MLP neurons of a small language model. Each row is named by its layer, matrix (down: output weights) and neuron, and shows model dimensions 48-143. Each number is 500 + 50 x the weight over its row's rms, rounded and kept within 0 to 999. Numbers have three digits each. A neuron's up and down rows have the sign that makes its largest values positive.
Before each neuron's rows, "fires before" lists the tokens most often just after its 100 highest values on Wikipedia text that the model never trained on.

fires before: " (", "ma", " ", "/", "d", "lo"
L6.down201:458487579511509443489424433580462535571476594470505483529490475487538620501454429457459552638510536416494526421496527506516432548548500559552558416504524564588485504531418451541510469493513563530429415493420521514512370475505439519541472576561460526499533469422530502533452472514424392512

fires before: "s", "1", "7", "4"
L8.down233:467483504454446438448532517493432486468448534477488513527507544630563490483529446475495524465472533496531426436446464605421471557533472474488463543433447510561501474529470460557449480584572486538475471564566521530438471477430446587453490488498558556344558588541519493445517556444475400474

fires before: " "
L8.down155:573534514458552480520432501529516493641517528498475487528592511476469541457522468443483450525533555418450588430488486484484559460516533406483490533525439468595375415529533458583410487540506520560464557495454470557447581486553549427473486430433599501615484410416582516466475483453577551529

fires before: "\n", " The", " It"
L6.down126:505467500407476527429451394509516418614583469545455488574556547513465500578449403548401466574595475504413509452451431577486493508493471435492583456547437479521504515498433516429460448482456544555565435491553484579486437576518492534487474602431493553550534504492515493478468495553501457517

fires before: " "
L5.down154:528481484504537476560483542460488498451505486493515401507480506614467566532467485517528467466472530496505543497531456517456507536513475422475567509465596508534480404483559484445508500453539524458541510460524452488376478444549451514478446466451605511544392485344435580533434482536475488461

fires before: " |", " (", " votes", ":", "1", " FW"
L9.down132:498526471517516445504436548514334587579540504627407495466417461481497491525504577599472553483409472505467520552428487412489531508511527445519471540479422504562566517475519415476564493530579545511454474491445579512409482563486524499547451515532531410488453526525466455500588475500498459567

fires before: "\n", "-", "The", "===", "S", "In"
L9.down158:503477510447611539496534474536465564430460506453458476439505497461481484493531517598496476472456495396434487487572482484566419456394437507539469465391516500420522458419468538471452425528533468517493474463410512504470564436481428505465465539467514480522458594474456463471526578465579495570

fires before: " |", ":", " by", "=="
L8.down256:390534478551490413560455458510455495515566501527564533577471546422517465503426433474505537525607519420467573514428431500501447453490453413482474475523508456538511441526532393521500490470481505531420434544593422520533459539489467462468576520539549487570528485507532547485620467384559460514

fires before: " |"
L5.down127:467458493558456591478507527438538564486549402493471453527537523457553495554551610530544469550458475481411516519439477398524499510480536467563523488529514412400470505463484490470491358480491529562466549565428439529495441398496476532522462475471465419505507498525430458415435573529555572580

fires before: " |", "1", " votes", "=", " Country"
L9.down231:573529503506421391500549508571541432477426565542441454588431480433500527505482479447567575467488547446631495506465497413414569496514505509466485520518521509526557441548448430435490549509502552515531548597537467461470442514431520504559462424522500442457559580436532541449624509477514426512

fires before: ",", ".", " |", " in", " at"
L9.down154:475567542494458520521559461472486536504420535550444541492501540476446535553352492499533485491510589487498498450589471517563460515453440552463537449586472527474516549524499488525484520460544524604363452471456564417536477531553604594599537499550430435583438463507497491560382526559505501490

fires before: "0", " |", " p", " pm", " the"
L2.down205:503534515485549425433517529526457583568486499569450558545513507561594475510542415514438514462465445561535472470425477519526475434495503524497511497453494428385483577503453455578450449458495606541466468500608454486523541389484552504508499604517450415468563473455511452518592501434396547477

fires before: " ", " –", " |"
L8.down65:429496533463459503532444510461461457506623507397430555534568464494518441487490552550549467392512409466475498550476455501508591441542540575492663503476504430528523441481521466478510464567427418520525507489486535543443489500535460492469432528432507463619521550404482549463488447591561617468

fires before: "s"
L9.down268:506529485489590502343505457539491518471548575471531463487451560490545438424515497574512556442458504440453450500479432494552472417446468528520539548455502522628543467416516479497434472568605582423481549580565446595467484388432444457448482476444451475529566563557452459496460552451512500490

fires before: " ", "\n", " −", " +"
L2.down73:519461551563550541496455596503487521522515464567553538455500476579517535530429533488509562431495518505462427526486509542534491505526542543617568553568563457534435535565419570509485604476482504523529529515546550509504589541553477447470380536497486502480447448542539485469463484496437418509

fires before: " ", ":", " |", "s", "ius"
L9.down215:525513470454438563433583498440472493443522537517479474445559486535429528433535454444525459560494487573409520477549476466583588516555508560503480450501512478455534461614487546471501556448567542503410515465570435578645518543517532539515526490554527373488494537526426596551407495516501602584

fires before: " the", " that", " his", " a", " in"
L8.down81:453514491436382509463480514555460432438494476507545548481459544485516481550506484581424433474491420456534514487417538518550473479448526605469481484458549515526444468524389479463451410504464456561507529439448522507528456571475419554550524519469480553420426603501532405411343498472464521435

fires before: " |", " ("
L6.down167:542545416438579495473527544475522562472472572489440527444608367452493547464543542502567499613441507506493528424437539488530438454515442529467554452503558495443425532479493513464556546505510486555562442494510433561427533557416564521541595537573500475546493464498536495551483540543523502511

fires before: "\n", "1", " is", "c"
L6.down263:541477559545514441544500495507534509531585506438508528460495551565542486496496456538476512473512494454457520494571421507542582502492355553537555450593520561401551473452507554492541594417462446593452555458536505555553510519514456544487490456392511557479422491505521529427532491422379441540

fires before: " ", " the"
L9.down157:532493530431565474583515577500460460522498535517369450506532430405574544493416497497472458518433416418422452495510541414478488497480467565481435507579382569538475503420539507502529549540579486538528569500444445538503493560507501504609519481514507518396552558441522433512451460436483505547

fires before: " |", " Democratic"
L8.down116:500499487511514520494522430503500493437467579492606526527523423447542481415408520467576538498513411455570510374480538449530447413470571396541583596433445521554523511459506516591513497498540501561404583533493485486544483563452596503565562538543448461521472555505548574566573517503378535531

fires before: "ed", "s", " the", " that", "ing"
L9.down299:530444506396463537474528556507492502338459569441529470553519504582534486550563465542453497522469523465515468581595434457565461473477475416513509498551528479470396467498436518506574536443565451458408584519453487529492526528456467538556537516534544575500436495552568541485449498413435537446

fires before: " of", "==", " =="
L8.down231:520493519567499488432439447398527468515514525454609544536566554470518390540492489439499422549503447502514615491486501401500471501551568452530498452435509543421472472526439388401527484535507526555579485580541454519463449354407492525438459386557575579525445432456457514509481593475499514524

fires before: " |", " to", " were", "s", " are"
L8.down213:427461526457535492460572566427498538506519514471445546494542529432572468422579529547506530427529496504592466504486432543559478513501525436510460563523465522475475451485526495491492525498503495475591504495475425535500452491534461537507455518547400520450499581578516428488611546485553571490

fires before: " |", " (", ")", "^{", " counter"
L2.down227:480497432565528446483523439359431597514453537538448495513482508456515476502521551556477520585515460482501533472484580418441557516585542422494559593568411473516544474575514483521527596556423538569438474548491526627507507545496531510467498549476489453517467470474472435511493459511551458503

fires before: " |", "\n", "\"", " Squadron", " ("
L5.down18:384514473530521548539541513439440550512531571436552527424533444525476528634565510542535456522533478420499539551414524450453487514611499560509462550545516485589472569519366503484484541520493466552456512493451493501574420531487527446461517512543439530517514456490519570577508442401484456514

fires before: " he", " the", " it", " they", " she", " of"
L2.down163:465498586488538581471481603491505456576491495448534444434500509579539540534572377530422524460524442566451521591441500442523442472490543463544648509438459525350492602488557467461504499512539575504529462532494440550541419415515473506460485493575390519444553516477410493441416473459476519493

fires before: ".", "′", "°", "″"
L9.down165:489593541481534581564542515519505434505490540614573517511462543489460497390459436600557531480487511565428493622432502512580545503513456563452394508536578409551533495470506482487442575400488474579533430544423495537551452513492458536536542430587499519492468372547448480557437472488550533524

fires before: " |", ";", " (", ",", ":", " in"
L9.down16:545584449473497506449534538443381535473497532580472488529475475489503447398495549484484500466407483498451487587516470536501523518476459541469482586437402522507541526429477564447628544479490536614472413513503554496681470461556538518535522431530528307529551506438510541436456444476506486500

fires before: " ", " |"
L9.down113:561488495443541551529469491436415481499520468455465515525462517544500538481596499512521558481472480529410520439513440433504589535606468474469546470569615497547422533485483381512434471490445498484513457416538502527481434484397560447431462494466493479497443548398486543430494531491502443455

fires before: "–", ":", ",", "-", " and", ")"
L9.down292:526544601546566477513524518497460553546467509568511482459493473539519463541477511467546433458607402511520476575530506470502435535484636576528619520532470519493565507458539478431470487455479517483446505523556519594589502448480472499476566572478527514552535441523410440489481459517528499553

fires before: " to", "s", " the", "ed", "ing", " a"
L6.down140:478448484432531557439596479546499523405556489564482524488547548497490576507476536473483503490447528414551460458417515485454479510468519533496519560523508564482404475504421635473553574504538547566473468404595491490572519534554493479524504518501459541371500475494481491505493496517481517559

fires before: "1", "9", "8", "3", "),", ")"
L9.down36:605477412575494528441515591526516419491449474436404503510452478516388447513514467429503478527507632593631534542474472534463542483501517560510498480493537597460462527533461508443623522463514538458499535552501538502405433496614508479489356485566531434532572495530574540514528522512604485467

fires before: ",", " the", " "
L8.down42:533529576576425477453519559537488418477524434431585505530487575529516470500551520525483528467568493550486488527439514545551442462441507439533423584398557474436444567470545562521582589480522447514529483500461485383460491469470478515548417419519477441437622520573515505464336518469458513534

fires before: " |", "\n"
L9.down107:585492509470572580474514466519521453567469587511544556585518438429482544512453532522589471501498418478364476545432463547460549421467551514502409495510564488443522450413412477447550512503463510585450509554436478518529501402503455577554500486519420574482517530450447508543506516457533489478